config.toml
num_hidden_layers = 11
hidden_size = 192
num_attention_heads = 3
num_key_value_heads = 3
head_dim = 96
intermediate_size = 512
vocab_size = 965
hidden_act = "geglu"
norm = "rmsnorm"
norm_place = "pre"
norm_eps = 1e-05
positions = "rope"
rope_theta = 1910.0
rope_fraction = 1.0
qk_norm = false
attn_scale = 0.102
bias = "none"
tie_word_embeddings = true
parallel_block = false
init = "uniform"
init_std_qkv = 0.0338
init_std_o = 0.00589
init_std_up = 0.0338
init_std_down = 0.00442
optimizer = "adamw"
learning_rate = 0.00254
beta1 = 0.9
beta2 = 0.98
weight_decay = 0.061
lr_head = 0.0127
warmup_steps = 244
schedule = "wsd"
decay_fraction = 0.673
decay_shape = "sqrt"
final_lr_fraction = 0.05
batch_tokens = 65536
max_seq_len = 128
doc_mask = true
train_tokens = 245200000
max_steps = 3742
dataset = "wikipedia_en"
MLP neurons of a small language model. Each row is named by its layer, matrix (gate and up: input weights; down: output weights) and neuron, and shows model dimensions 48-175. Each number is 128 + 32 x the weight over its row's rms, rounded and kept within 0 to 255. Numbers have three digits each. A neuron's up and down rows have the sign that makes its largest values positive.
After each neuron's rows, "fires after" lists the tokens most often just before its 100 highest values on Wikipedia text that the model never trained on.

L2.gate508:150115105116179111144138092069165099152148124141107146055111113164115148125189098096080172142143150090101132162134154164111168172180120128157152151127142133116128117082127166144112098137087110139213150135134103128131082112126150154165127187099046115139034092164133157177184214142104125084105171109156153147120131122076098156082164128087154162124117171148093091195065135117165079157125
L2.up508:130094117094154177130151148169127141125165171188186037140104100160173161085121170105144109111095163167115126149086052170052128082058195116123090108142129180151112125248119139142084077142129129124121145136160145121141097137096141121129104123116165139126145128180142134178119102108082116130097146205091149102146138144110155108118125139086152129083180125159085111212130108101148134147100
L2.down508:149120154144093094137122140140088187138151125139128180112158107118141168153144149145101141139141118193019084131147072105100140111142113071166125082107154141099125145095091106080142122163162194153191112088105087117129132094166125075116089098121159041154137138142138155113146141150130183168116186153108141128115175067106119113155186167195132152130139125134149160125110190090124105093194
fires after: " c", " B", " dis", " b", " F", "C"

L7.gate485:123157095146080104136111067043055064076092210104111076162035140074089086159085106136117161122166157121164100111123110120110095178101150134158135093131174159124043118176107188162149142098162126129180217144158152123096116188115137176115117126085144145128129104139097109098082136170097144175167128162076140160102109128139112120151093096128136111099108154132155117130119184093113130136136
L7.up485:130167080110163108132098150128148092116077135074081077158108212088079101126134120102161129149162148139122084112144140115110097147157123126179056071195105145110155099145114135091152113074117137160126170085112139086137113121069144170073106142110129099125143071153141148103129115142088129138128138124148144134154159118143141092184150105114103097127148159101183148118125126136165173118172
L7.down485:152139111124169144160109102144176153157132129062116183132146134110141121142171137171203098135128202148119102137155136143157136155145153089175130117107129099131108144134083083159102139114147133142185098091120147141217079069144095057097098153153120078149133124109146115134162169083149117107165179099150132066107092129102111111159095076164112108132105201079077164147154164165157115116097
fires after: " B", "2", " to", "y", " b", "9"

L7.gate2:048131114104118151139093119102116097132148104134106125088181161103067111159097173117115119116135123080186142079126082210198125148150109128136122110083129101111114111113125125139078121130218188167112092145131101169108107185137102142091074139157110108133132147097172207069123097127139151102120109163016117133179092089151165156140151081127169109173171146114076125141100117177134092184145
L7.up2:079161162121112080128215106121108116176140227110191133147130133207089096112117154102163137141109136170167114153114107126078156173175169185148186118145119132133146153109177152116173138116118099134113167120154152147163121150138072135107073122155138150153128157100143133118151143113088153149152162170122115140195153129153183132112168140173112121037137123130158063115091196119155097177200
L7.down2:147086134084145103138064011084173118148099125150063133117092069123098169084132118078155096121092196105134144130114178151127091169115132104183188168119174169142116107097201102141112149130133142115163131119122188094101063213128142072178123182134096122114115152112156148114114138163145100152115117107145115099147096128088152112166106108113110110187132153105136189100139102139133097137065
fires after: " g", "eat", " G", "g", " E"

L8.gate501:060115106115148134126126104115122170149101098112125165148119134169141186103139177153121129137111133149075099171102133100109079138164205104092112127079061120171144126092110101163084135071097145091118137142109198156111131112123122111134090108112102094150106142153103145155133140144161139137146179171127110169104109127133065121113090078142106188108128076091135080136146121092069115092134
L8.up501:105075169074147129120082106138147148160117109145091119181111204143152108090188156143113119176163079094160134122112155088135132126105156097122148118172133101141139170128138170077123102125133151180200140122141163170095103145077143077169134177141103127110074189097098144181166108149146150120099128163098103147162128120121099090083099145127127186146177201127164105138124156112095124176120
L8.down501:153122123169128164135108160158110109120121105146129115131134110079168193142153107107215136138154132108139105163147042143083103045111122097105112142094107076135120129159155086140141067142169064090124074155120097106161112132150114181121141118111132134131140132157087158117109121160125159139098119140064135046129151083116128117161152160190159042148123079118064165140152120095186119051140
fires after: "-", "–", "v", "==", "st", "f"

L2.gate193:154094150134166166152152038158113143130154145129093106098143135106138153125131080170141125111093133124140148102130140077121101115145149157127170101149095156144083138173145095129134082117190128107196094120111160165170096147171221118091144085186139159124111134172108085111075163148188142171150119133146063142094153129168083203143130173121129148175110078066083120110132208149135132107064
L2.up193:143063138108107135100156133134115129094149115120112114161131119115049164076159097125141129124077137097122170168134140130124119074110136168132096109117124137152097080105120134109180151093117059164149134073140093097103089135117170142097161114174122162163150185087163141132138098095094159133152147146140109133078096112120072144102081114082137190180131085129063163146164140123119117094156
L2.down193:086141151164146118109117105103199077116072104195094147145089126147086135110122175176135110113105105095140148078096128152106118105068142141111133103111046140115103114137079092148159123093042144110155119100128146106137119139169172117150093120127045128175123109123156121141168074100101192095161145131134045087122173154150166112099136101116159120115094121172169130117127126092154186142135
fires after: " r", "r", " t", "y", " d", " Re"

L6.gate198:101065130104181143156095114119068134143144069111134092131140167133113123133129168174149161169082118143131124144141140122104147132237118155160184078114158099083132114210129165177099146110171153113137110116137143139097129110092056109167125091139199148129111109132164167132115135139133138105089172105164091167140151075116081063152105156138081169147133166108065121109118110146135105129101
L6.up198:168124100149127132189105131164121154135163152142145121100139127122162191136088127105124115122203120156124085172110166186132057136129069124158154103086127126094129101114134114223117097147137196127148167102177148129169106145162150139084148111133156156066174100175124078141142119129123057170142089148176169146128180114115105126140069076061118116158172179142118174115144142138118187176091
L6.down198:122154140164105151119128130144175134100076132064102129169161128115165138085115150158140178074099183099117113158155168107111132165100110179123145112122111132133122137131148097152136178120116143061134148157145088125077128126074165136116112155123100144108176159171107095117115085067160143180105150151080161119095091107079094150120155179138133150137132126130132103147126092177142066174163
fires after: " J", "ord", "c", " Al", "J", "i"

L2.gate304:153112171114098081067073127093089111152123173106135160120125172199099140177049149126108113099113196154105127111192180076155080102156130112151152161159104099143152170138081172105144146127137150187119070131101145163045115087089138151140152098112157140133125126131145128130062164151089165095166175124145172165145159170149142160114146120140131146145177100111108076161154072138169119106140
L2.up304:090178160094152158148148124155113097132071134147094129175112106126102086145099098087105123076106160108168121087174104194124117056108138153114134181159144168199114168164190093144130105103130111135112128113120123140125115066169098126151104167176178045119115081100056121138170129112116123163135178083115149110172115105151129123187141141175100140136079153170069197146145193143136113134126
L2.down304:148121101136140153159150167159100128133133173140135168164159116119083094095132155159152114108117111085184118060119120166126115201091140123156162115145149073141159103128163073120126117127130145156137126131157180067102174143105114129092143084099131111166144114108172114210139150109151072109078095197055118136099098117145113101119144148126144127133091180136086103157075135097090124076125
fires after: " |", " st", " St", " sec", "r"

L2.gate233:117142098114134146092150161097125126117140095191143049172147137128109114144176147175090158162120179140133094127094093087127113111144143196159157081127199176156074086154082178111111110095172112095123134130103127165105158105057105137107157140167127160120104109158176081159133161099155171149097100133111105091163128077165142156164086203082105135132113093100086096141097099126150094145143
L2.up233:136097141094114141106094114166128139156110079147139117117130135176081144104148196119140104136119095093150099152176119054170098089134064113176129142089143123185158131161114148092098146105169130130090132077119182173156122146099166161138178113073135156189100128159144131112142132142129172140128164126160176171204110079094093072103161070127134144077161136132117132162176097142116102135153
L2.down233:076098155188082134156099157137096078151130109111138114150126144121089111136093150118128121126136083128135151127138093123108148090079125168233152184121144146131114118188127110167103182141139134109134079068147128134094077123125101118160064136157133115122169119109145148210145069157137093094133145145177170161125130065090126136104095185162135151096137146119131129102100175138161108165155
fires after: " n", " d", " pro", "re", "et"

L6.gate184:121116077128123174129096116134152073132194107077128099099067158074112182134119163130153074109088167174115126096086092114081126154181079141137166093166101127170061103090147132178070163097133162087165092095012169136131082127132080183157087095075119174132130100155143111135079148118097127106137104101107121140162146115145105121149163139146143144109153142158134103093176122129194119124150
L6.up184:140160168131169137111119050133094095118154064110184138148116137097132090106100126147104120148140151044103127116122099090128135092156141148103125067095129114167207134174113155120134088176080144163108149164128128173048108074094133162136053130136189114118144109148157128106115124113124102182175180142094125131167124076120147110136134192116170162086156149124122096042125093160100104159103
L6.down184:096070144127179092143100100168107152142112058156124123133168162156091104097104122160078076160148136155067159127082085097116136136084165157157162123114164189107107098081131164140141153126161127095158130136161105174183141137116097067148114131044175072136086068127138070111150146074151100077099144086150081086195130147125149099156141120112084124111079066151156110134121118106161168081126
fires after: " E", "E", " M", "1", "7", " in"

L6.gate425:103120152187142172123105132101136147127118082130168159102114102139105101117110200189130122150113193151063126093177178076119201146095109145150160107165105086153099189132174108165095091108080073114169109079118139072101125183131095120093153132123122156115078107183129152170107180086121102097117109139129117174163096143156101131169128145148160168069122127135140081144144137132039097198103
L6.up425:168130158160142184187184078099115135086084094177148147142092135126129167138126139153161131213136139151101119156113125112122156198134094105158173136151113189188145144182167109118187123153130182109118156120075091110125074132178122154090106088094126168131131115130122134195078152160130068108108181151117141146159158095134114145098166076141155187064151133085113095110067096082124134184080
L6.down425:111106155166165126059107154112164095115170127116170163099099145098149152184099144137143146105155158124157149122147150129121116158128143122123076121156147185133192171037104099093107143112094113125148114083111155172153146089092155132157255087110127074123174079125131076139111092065090165090174104133201140136065087163143175139112100139111134114115100163121120151104193142135173119137196
fires after: " m", " p", " e", " E", " M", " P"

L2.gate73:158132126150116104117166131181118104121126073196133097128155152090143127071103141102094075101114181189123088172089114144147095109161105127172111135152109065167097141146111188150103095095121098161149111126072128155116105089109075126133074153127051140131146102118106142154154137119143121135147162174098096193128190078117133165081105119179151166152113080191132125149116109137199078128124
L2.up73:133173131138123098186118138158130117131169132163163127162189181111054207168144119113179119137126100177160152116112123139183204125141081131122177129182124090117066160113157083168089150094178107139123121126149129116150154128160064170131160119101061165095092095207187152162169114163123140085118108107078144139112146141104154097092060184087189156151151153129118143135160120155140087176093
L2.down73:164134090117140150075131064140118124130073133106170125045072135154163128142157177135092141138122200161119102142119152192111085072141131148113145116156142162126136072111151220144167095156162119128105124111057123098133087096153107127089052196137157068129116148125106139133175107132139096119103115128166173148090177185102120116109142137113163138093085136140052115092113114172173152099135
fires after: "uc", " Mar", " I", " Is", "re", " P"

L6.gate471:141142101135123120145148067110097076063135116162146078122103084079103126088159087128128176148116151126168136147105144172156116164128142107187113108158141153157140100191111156067192138098153112163127153066105171150127131149149155155104073188192130116110100153140145191115152119102102159138132121142116158148160168131117131105150158086143213114168141078103178055061052123188101162114105
L6.up471:177144168130093120122104121199149124123034094167120089045143143109120142120085055110134117172142118134139135165133145069126145143134118133129153098116107087083126108153056144173162134114121124085090172146081135096121160205172132204172095149122073096084090120179170103099148144127103104107149123072112108178152164130091191101110122113093079128159126174169119140143097170105140100148108
L6.down471:104155168130134121183107155155082069123071120177070120149085137145059145132160091102081112154110175074114146107103127172205132097120100144132136142123192129153119166113092073143145109181185135070123152131124074091129133086127093129095116174097130034094138135132153105064117094097166107029122110167137143126155142161075158110158095151159131157091150140151105107124129094182143078138127
fires after: " b", "b", " B", " O", " Or", " off"

L7.gate397:163077070101095091154115070075119131098157146096102116118141082149164127110140066119115127132103155108146129168135152183115176171089124116101116131203124152105117169133095125143112228204161099142116075102142187111098110194094103099149152185131111150123071149162107124116121180118150088129125150126118099130125136095152182157120116144107157101145105119112142088121107096118070109099149
L7.up397:097135140157158155111159038147096103161084148117159101148124055106132145183063143113099102098068084145129177121116134142173142174097120139101141103073102119160101159135133166111121161180167124125123119144164110070126121160159137174155110099104153178124136167189101091161130133116136032134157136160112117169102174132082162068111179100126127166117140081104111078104140143160128094154105
L7.down397:156148134140110120150090197120139129135152134124142130146166183089122101155138129096152161103189171107125086123175108129085089174049143089073131141135111127125133198121083161162053139135143155120086106131120106176079146094147113129100158182066192092116139137120129122143113197108134162107092087097049155087147099125112134178166074125119112144182102124087164135139112123132121146150136
fires after: " P", "op", "s", " comp"

L2.gate479:145165109119144179133137113085145097140158127095101133131221056131148193161130102076132116075100128112149107135110201104088089157091164103077117113114132131199122062139115151143093101151135131105123088122165134115107133149119131131097075117090144156067088159156135100091120146119115102076134079135081175084139103106097140120178114163059064135152147158093173110100161155101123069192086
L2.up479:085162135155101112102154109108157135120171096098111095151114169161115170098114129101169142168141102099138106128154179112060151140147167154109128142157129092085139165180091161142081123140114079171102173114146150101220114136082091169152116170083143161141098181116088175091165075145086135108143116104099096134163162148094091148153084139098114107137109117164165133069136138100165091121165
L2.down479:110126091125114077168132154158151107117074141112179155099116098097055163169181166074129132142147107122116171154135173106174098184164101054117173091172135126103176161113113091093077081107123147138098120130212077145156113163081128166139103131092122104136154116161092125160171116120091185062121138152143121064119137130141166082091084147113075125117124109099121173138102120125130110092106
fires after: "l", " l", " kn", "pl", " d"

L6.gate51:118092096120114167146151055168113154101170119118179093182108119105109115144043138146085168144133108133170163132151177088167136121136162043088155118105109148152108099156078126192152126156124103067140103138087201096106137147111105126132118143113140180137148111223112162113121082139084039129126087108112111108124127067103127142158118090155152162112138144152107092097116178066082153183134
L6.up51:110118179141093141130085137147116141129107103208131120109075116141184106123165122150169174084197112139162136106146112078089122154169128097108078134109076165132161181160141118139139091131071155104156130119089146087107143163138072130130149120116108193102086152146155184127180125144074131152152116129138080135179115144106158138118156120169124121102133130167113053121155096167112121162130
L6.down51:104102083125138132086124111136075136152101144153138123162127111178126222195089155154092142101103150151140135101150031124118113112156172172136157120145120127216165147135146189153110126058127162092142110184147166125127149116124158143085126200081165118119117071172209166108115119104099178099138149167152152179169119079119116186114112164147135112086082140082088139157143117088165102126140
fires after: " M", " E", " P", " B", "w"

L2.gate492:123102111118142138067107145107110117084120136069137120134071113176081180135161128113176120097080176120108085171128117111138109153160203090152090171111146091148053077061122151115085103121137110110131152099185131112194121097113176098126155138148137144113126149080146160172163176098105193155097182163104139113147139110106106136151132085107098126121158138210097113053143086118192120149126
L2.up492:111124168139127096139116138083121135170145091150167107128121147095135147093156161160132138115145148090057127161102130137035111110138150206125160176131139136144140136135139118119080113096117160104062202113138161232161171111100142145125134080152171145189113097182179136105136092116131175119086172137135131087148107172152108138151160104125205156113116179114084146101120205128171105118151
L2.down492:100142116117096084149051065145092051186148178123118192146115135072056139156129117117142146068124152150123128122126107102097128127138126145132161204114128130127126159127161123138134119129087147116172115096174132109091108095135196123153163134145121214135205126131128128154142132132086135136146140182136140034186149087126140086156127151130100105172121212099165151101163120170115103111136
fires after: " B", " b", " d"

L6.gate155:137069148099110121123086141066138137085144124062144147112122142137167099152116148149113185135140107188163081175139073135099096111136069125103138124113154104091093083091135121095116166106104139085187119131157127157141080161093048106106120162173082146149105122156165122100151147087118189123154101110090120179137145160107143107163104115122137156126218129053104107177097141098178096135121
L6.up155:119153080146110098130132143185162124126100130126154107118184160094128135113139125119129129153125182130122133116119173130154135115131085132186176078121160096096061083114130069174144174152181128110157147128121155101179131111145128127107144143119121129143115178119130126146107187133166114125121105131158203104023113172135053124149134160122114094174128208147116134128131142208103126145176
L6.down155:117145115104178184146090087102102155151113048127124138160124156143216066159136122140210126158140138169108167074078112163140148113100096108111152069131164133078126093102093091128152098112140080121129098161136124102155081136106158182127096130148090108187136115101111119160165104134147110151134084158110100143126128104126102080158099159171102122139143192140149097079153124097143136057071
fires after: "al", "ol", "ar", " pol", " H", " h"

L7.gate88:150119154170113130157128098114128110048128128097158079132083095162080148145121085149096162102123196170148177178153158100142179155116065121143086151137161138189131173145107142128141116118148068146056126067128158159124071093149146091168135141121118124100080103159111166192113155086112142132113159092080097106138150164149079105138106130155170131109131117162070111106123062169110140132077
L7.up88:167137161148097131131151153131135175103081139181162070103064114152187151159135172162121172067153184152154149170129171103121131143087094062104148140154174146146160196095103111142139126115136126111053226103140164108086120025179142111160158158117108075122148083120109189171117163167133118101135168115114143128136100127117098123136178149178166147173124112118096122115099117156089126136098
L7.down88:129153133123182127095156145146145137206097125159220128073104139149127157096113068150109078091100145095157078106138093152084106120093132079121164088144099175145126076134107149172138125109116154100180151133088123156115154082140151145155078149176091082157124129130140152123182114144195097035115132121137127093133132141122144107121060103109134108165072129085112139117132137136147210158095
fires after: " M", " e", " m", " S", "ir", " A"

L8.gate216:125142166117231148172201112124110117122172106109167175116159141106121170117140111192194143169122103095105149128127136189094120138146118179123096112075169107116153147121137114127124109061114175173113092090086153135142102103139169124109124142131131147134087130208193091104127118116145156087126109153140056155140161111107178172177105102108109111075092161143144057207079094121084051111119
L8.up216:084105149149141220121121118156163176091103076157108172095197076164046134125087109121146149147099101115143151174147166178138115139085200167134054142119126128172075119114114094105147092120129133096104102189143106102136143125102142127167131133141078138096083124098156095159106102101090134128085094107160048129155179073082142183147135137100121069083060110111134137177101162120134152127110
L8.down216:170108110115100111145151111151192154154101141133169108154186145118129123108094161104095127131111105094088094115086122060169096116167175110071101156135051145087155139149148114163117139100101077140150089203184121083193157164111102151102190132123149158106084074180097129114142077102126107145123105145169146143093107064201139144124114146122118194171130171120098149107165115128128128203189
fires after: " P", " p", "ou", "amp", "p"

L2.gate207:068136163120157095136140114120067159106199120187137121165107098140121088130116116168141138103034154084075179106085105160111151153082106117154068098151175115101095086157129132132048106100159136121176123090105146141130187141136138147146089057181152129122110085197154162122154136140196153104128194162111194151114139148091119196144149082135153148100119180126084149146166124113094133166120
L2.up207:105120089153090109119144157138146084101095077112179105098135132125081067147123125143197133143121135132144110192143084145091124161130112113142161132057112105167107160114119068142113134134095134161129091108092124095093079127066138080145130063103165154160192112115094086167111148080101164094119171111116130186063171076143159137098184159127186136136140071115083140144132074133100139114090
L2.down207:110120157140073122136149087153111135107086129165130174168120094136143130186085134107117139134175088129088124100199138142123134070121201134155204138127106092167227100108186184101177149135136071142080147155200180164139100104155127116114136090120140068154108117147128136091110191162101159136174126073122154135116131114125162151131112140160111145088125142093154146118161137102138156076097
fires after: "p", "P", " app", " p", "om"

L2.gate179:197155129111169138165105078141166111110139083134120105118165152116120154091197102172169158145193178160123133160137128156126126136153116114162156106114170145179086175143108090145188151126125129146126132094123139113142093140087100135089127079120099153090114145148135167119127132131099154095106066090126074127123159128132125167104160164208190157154117178142139129108168113092143089163102
L2.up179:144067149202131134153087181153175114187097131146123127124119179138127111063132125126117137145091127161147131082152118124074138110076140091094149066113123139167078120062148123211078096168125168116149146165091133193098115073148106117058104154092146114098109127127109147104147096144132098096096096137133140125136149159221099129142177134176072096156089126116186130128102150106118096122111
L2.down179:139137117154146174114029148091110134094127148166148112092109154064141124124098118123085111072117123129099160107140109124125144073128163117171080086164100136106089181091077161130108094170134119078092083110116135144109109127078147128101079159083078209093109131154120100090068143160141157164106178138112123127053157143122144109162152179149128143109155159098147128102131136074136143086145
fires after: "ol", " pol", "it", "h", "il", "ent"

L2.gate301:143148138129148136089177055156133108104084099139133149112080099104055145139129146128163109143132208234146121121097134129119126145139108203143130170104108140092120097136118151117127140164135181131069104161131122116120074169159104135161080103165181103098084148134132186131143125143125118176115144090134138194162074114102129188187125087151120125137124145098156131098114069096079125108159
L2.up301:092115171192121132105153143092113148121121045126118138172124096135157111071156189168133113094129139108184104180127110071084128102106101169132160119093140107184099111158130131080147112160174153147105109160142133131159155079103110100097076058109104111124126140140161138079089111091150117130146074152152136127120150104143112149079121090117200085127083133197149151122136061151067076145150
L2.down301:084180180110082131076096145118118119091139161164127181168154167136134138122072090063137147135138117160043124136147138175128134170079133131084126154084119103115166097093094124167104168139133089132079102156108156176223064124158147149150138189146157142093173174126105162093130115150172156099124142146114101128135104137124173158107122103085083161164039125080175098110126140177111141147154
fires after: "i", "fer", "qu", "in", "ess", "on"

L2.gate46:126141113029170142145127095108139087171097139057150140121102118110131105147115183184096134209129124142124140147135199118134098056121164126140102207182171156168112125103106107098074073078156105101085159149142155156131100217074157181094095136161114126197102103096132076093129156131153154156101114091118106134136107216144141196167095129132073073091040122139125131109125106133127136116126
L2.up46:093152127131182151106153133150076135134091213162127092172137136109141109136171113093173174133093067096120135144080166114115125124109136116088122123107128097086109128118179080096125144151101168106102115129150132100096132175171087103153126138180140100169111085141133102145109122118152184126122184167129192173217111136090119109140154154096188218108149093116174071131131102061101076128107
L2.down46:117105119128114066128179091119101133102119134160107082136092152158078162177114117190099202124187145095130129118103167089098084061143143120094164143074127092133098113106126069112148191165139137126098145089144125164123061103121181176115129093100168127132151077113099113119080103165099162147157107153088158065117116137138133108125192139167167205101115140084071103109103133150162123093154
fires after: " w", "k", "v", "f", "at", "art"

L7.gate53:066117129138123161135156136129134128089171133133154084134067156114118126085084067131097166090086089135092127128183127070162104162096143133114114148130113145130162154177146150153065138125081068151116084136118130161120130170149140132115124132121103122097086117126088124119148119141171121122103102123097138162131132129113140123162191161142125118112184109122145145078114114133161105142154
L7.up53:153126203122150151178115115103072141122159155194170128119149205097176121104128109131101147126099110085120168157149172097118065137138131147100136161178149073138085164160127133175148076124127147080067166090129080131150091152064122113151098137145130132093080118178120118091149115143138144108094106108116179132164154126098100135111128143079184132143135150114128135146111107110068085179216
L7.down53:119125132168121081059214118101054099119125147151107165135152108106154100123144149121178117131115072143137138086129084129077169171161137171137128233090122143140151134140127131106134134116095070141198099101126127089190198098177108064085095120142125122159144094081093107100129123157155105157168105156150125137142193117155168171138132193077076131124107184109152067075154101121207138138143
fires after: " O", " U", " S", " Fran", " P", " E"

L2.gate476:094132112211179149115131127137109113182152105132137137088130181126109124120144154148094106146151186139105102120148112112123169163166103096166096154137079126108145163078133122109129070152154189119110078158104109133059122095126174121111072051156149123087195140153158177119063152135090111114075159085140114130178149103152115161135129095204151095099144088141096087154114124155171106128123
L2.up476:114132153162063121127098099184050114146118196147137133107089181102132135118165163164075142118178131134123072136186157146062199137087041077124124146172088097128160136129213104070142128121150133115072125121139152128124150100135149127112117116114144113171097156130161165113064087147148065148071143056138130096099122139083071085065128079160167109112157121133136168198116117096125085144137
L2.down476:137140112107126136089106132134114084166110125133159187083126100178170125145099146161122113160131057107117129085113135149073186131099083143155090127127092155146178185169178130069130152142094128091109158089118139137158088162139149134126090142121148033129108116126095162116152016149154163120144168110100090194127135130164144096115168145126102143134115128064092165114118173139121124060113
fires after: "im", "c", "x", "as", "us", "ut"

L8.gate473:144115098156171120090159043079109159126153108148145117140133118102135108114092076184132100164131129128148098139176150115070104170115158183125087097100136147175112188144134151211125083093081145136124135162122121117139114140152126087127109148138106129165151095111137124133092140110146181149126123114096093119116188068094067074156179112150195127115111134142181115145149104060122092104079
L8.up473:139113138155155123173143079159157132167201180155155198078157114108093088152106110168157090113135154154122121127152112102055145090152146135086061137154123164172132078111146144121163092138062141108174129116140180171133138065099103125155162111154127123180159155134115146105111133118093117201146109137115116089127148099080139138125181147131130046119143088105060151141170165108161091076090
L8.down473:180111112079174114184124121129160118128103130102121105123173092129156084101134131073168139090107092085156190126117094112194155112201161146154133115146071140104118092119086069120211174153127121165168108108142112070105093118132116152130125121110104165086046147143122111138157132116137116081147090097165142107189115123156096089096115152079205122117165153098129183131162129096170206167128
fires after: " n", " A", " J", "-", " T", "up"

L2.gate392:151117131195102159115158148119150135143118111143152169164143164077172083177106203208145145144064129179133109178102137102139148112131083127105142170183096148105083151158146125140133114085118145142098056180081117102112117112123180145100118121140098138105085091097141157178123127132124114090072122105091140130096161135162140140140142067179105095094117151066181093102107073195161062113173
L2.up392:156176125119164119118165101125156106099087164172126134104132118125095073087136154139137117084154154125115178109112174121146195127160138091119149148119166086176082145153157121117130106168168126144136153107151088121094170129103093139153121143123104129139145166130141135097135139160142130153060169106133124147166114166138148111130047242096124141120113105138146143142064119105053086148073
L2.down392:126152122092152113146099087160104118065111117101144146070109121067108092132150065157085162201089152120134122161135142132130139144141084134167097109131188093095078105120098203114137130132105107186153053108124168177170133115119116135169147142196129160139110125139093172141124175121149102130135126161117146089103134155111099131112125118072102154175159124137094098117106117161064116116101
fires after: "v", "il", " M", "att", " S", "f"

L2.gate460:110087132119157156130107102123115178121154132114080117045172122145148157151125125081094089091145095139185104106136110130113091099202157135182134032160137112116076077108153106187101136142150121145204145167136124149178102088118072121114154077138141170093165141174189130106164154121130142159142131171117112108159126108140099133150137151139125153086133102105074104177138144129137104129092
L2.up460:082109149134119090197095176158145190099174115161141146152177108138150137130101134103104113122109106112173103145063173078126160140122128121172104161119116104102134123127148118136128137135108159142122105110165155143135110162088060126075117199117125136130121157084135122165154104116139175132189088123080116141130047153154118119134106066084155168132091232158154124099152171127146149123156
L2.down460:140219103099122086140094201169137122101094095116138174160077086114108171111159079188130149184120136151156150104098101164098083167159148130128142126117157204116109138139142113110125152172167119071109105113055125131110087140090167130155144084164171196101126129153184140156184150115098093097169107159127151173147126083092092139148169137141164106164105160083126134067095137098049163146126
fires after: " g", " G", " R", "iv", " W"

L6.gate191:080151146165143172138088089101160112057138162163123110120081129145138127149085105080116176119158215100165125089142133117078098173134112120145131140159159111127167100157152149107133147065135106081086040118058115118116140173133087154128094150126136102178124112189111161079160147100104147103139113112148138174107128133076084169161151121173159105063140110116161114116129105084138153118140
L6.up191:091129110146146105146135198129150119161142210099092106141103124154123077130074111139140158134178109095167073113120102184118146131126161089152138166126142188129174130110116116100127178137152160099106132096159138149107058175086085193188099091114158101152128211144186095087145129117094134174115187150121088099118143097122210159120169134101115131152192062054113086141174078118098117132155
L6.down191:160129086190098123148151084109128139110105118077149118116099104129106142137164114137146114103151134099174107174099128128140122110206067160161173126156112104095147118167132164147084121128119139112100130175160145144204178149165131135138189123061090102156112146136146129113136089190073137091106106135182180144142162115137097139142174138128165178108126154157123192147077140126193126083103
fires after: " A", "A", " B", " b", " T", " out"

L2.gate356:131133158088133136112124137131086105147132078118135140108174148110136186149148086128101126123185133122104156117168137116137122153138157191151161097148126098099180129152165176107171150118071119184114087155163161187134153065127167119123154099143180122077161132150147081174151146126147140151144171184125133134155100147090048164188153121156148134130132122139177127062090116173180099185135
L2.up356:068148176132104134130136152118131107142121096083102086118171100160122173102091152144126152085067121125180122139124139068119112050099120087111086177126137102173089140132169108145087111105160133075113096088093104196171138083110150134079168183103115126144132132095131100169160149155130190088207108143145132132079142200141101141118130184105147188097137091083102126155115187123160126085116
L2.down356:138125126125163130108120143167145043114137134157132127118110123138149106162190138107110085138140068136116121088142170061072112083138147105167147152150150061149118118122144162128164115075108170160158176129172110170119170192135175182103169144140176226104151103130104140203142142102058096145106135159140103124169209092198094124100191165129111142082164097140146114145147090027106091061139
fires after: " g", " m", " p", " d", " cl"

L2.gate290:145093153107148139146133087104153117132152141100125128110146062113181136129098071124152135123121168144066093136132118144133124166155118155119048162153105110120043112156145141172125095153107097142157140131147134147126120084095111083152080123124163104083148177133152150116156163144070183125110167137114138170191139092135206158149086103099148039112080191128208082154146133180143144148098
L2.up290:150104166111171068096119157119119100158133110148081123074132087092112156125141100061159140075104163062141103135158175192136092110148130129086149176099154073098116091163108185089176123188138131107109137179138128125118123132100120094200043189148139128116121195107157148151135115146126061156095173118121174149126139130076092146134124124171185096086125143122146108155116114097123139136153
L2.down290:126147116141075121165139147134173125132143135159138109121112115112110143135112130154129078112102121135062133094084152103156199165113144107094169142155106158137091120139109143105128114157146137136150170152078055082128050093046092170144104085136137169164171120128176141137115081148127089098163136193139158048121155031118105138141127104116133101160133124078143125159130138083142168226134
fires after: "0", " b", " \"", " ("

L2.gate306:167137190110125142163113103126136197109119128161106130128117214163119113139179138157107120146076113152090121172172229159153114216114109104109148164118089135063101144129105085125132128120141150091122142161118097139125144165124097123165127114133135106102092128135156151161070113139151173098124183043148055134112081143120156153178114116093136164089120144069157107138110149123079154160143
L2.up306:100187079166093137184136144154108104194122119103179108093105144111156100166206179134093167118127157138079207104112140052098142155163099065093129127112162095132131150176135159092139137164161164122146114144092179121167173125085072130151142106088074110129145097137103144129117156176128081114069091105173113157093135112221127122139142111132135145120073176149119163179136145178108087103138
L2.down306:171169133135123091091150144117147173113137060103091133160090114138106162112100090050133135144112076176130155124130102159157129096120164090138151177105140138083121123160135098134156136153150101160091101129104113067121107097103115109164099161150140248127153100091190147153117181114155179091147136120095204127182119100166142141079109109126121053172123119078097148131160101124077096089131
fires after: "id", "9", "f", "v", "ent", "st"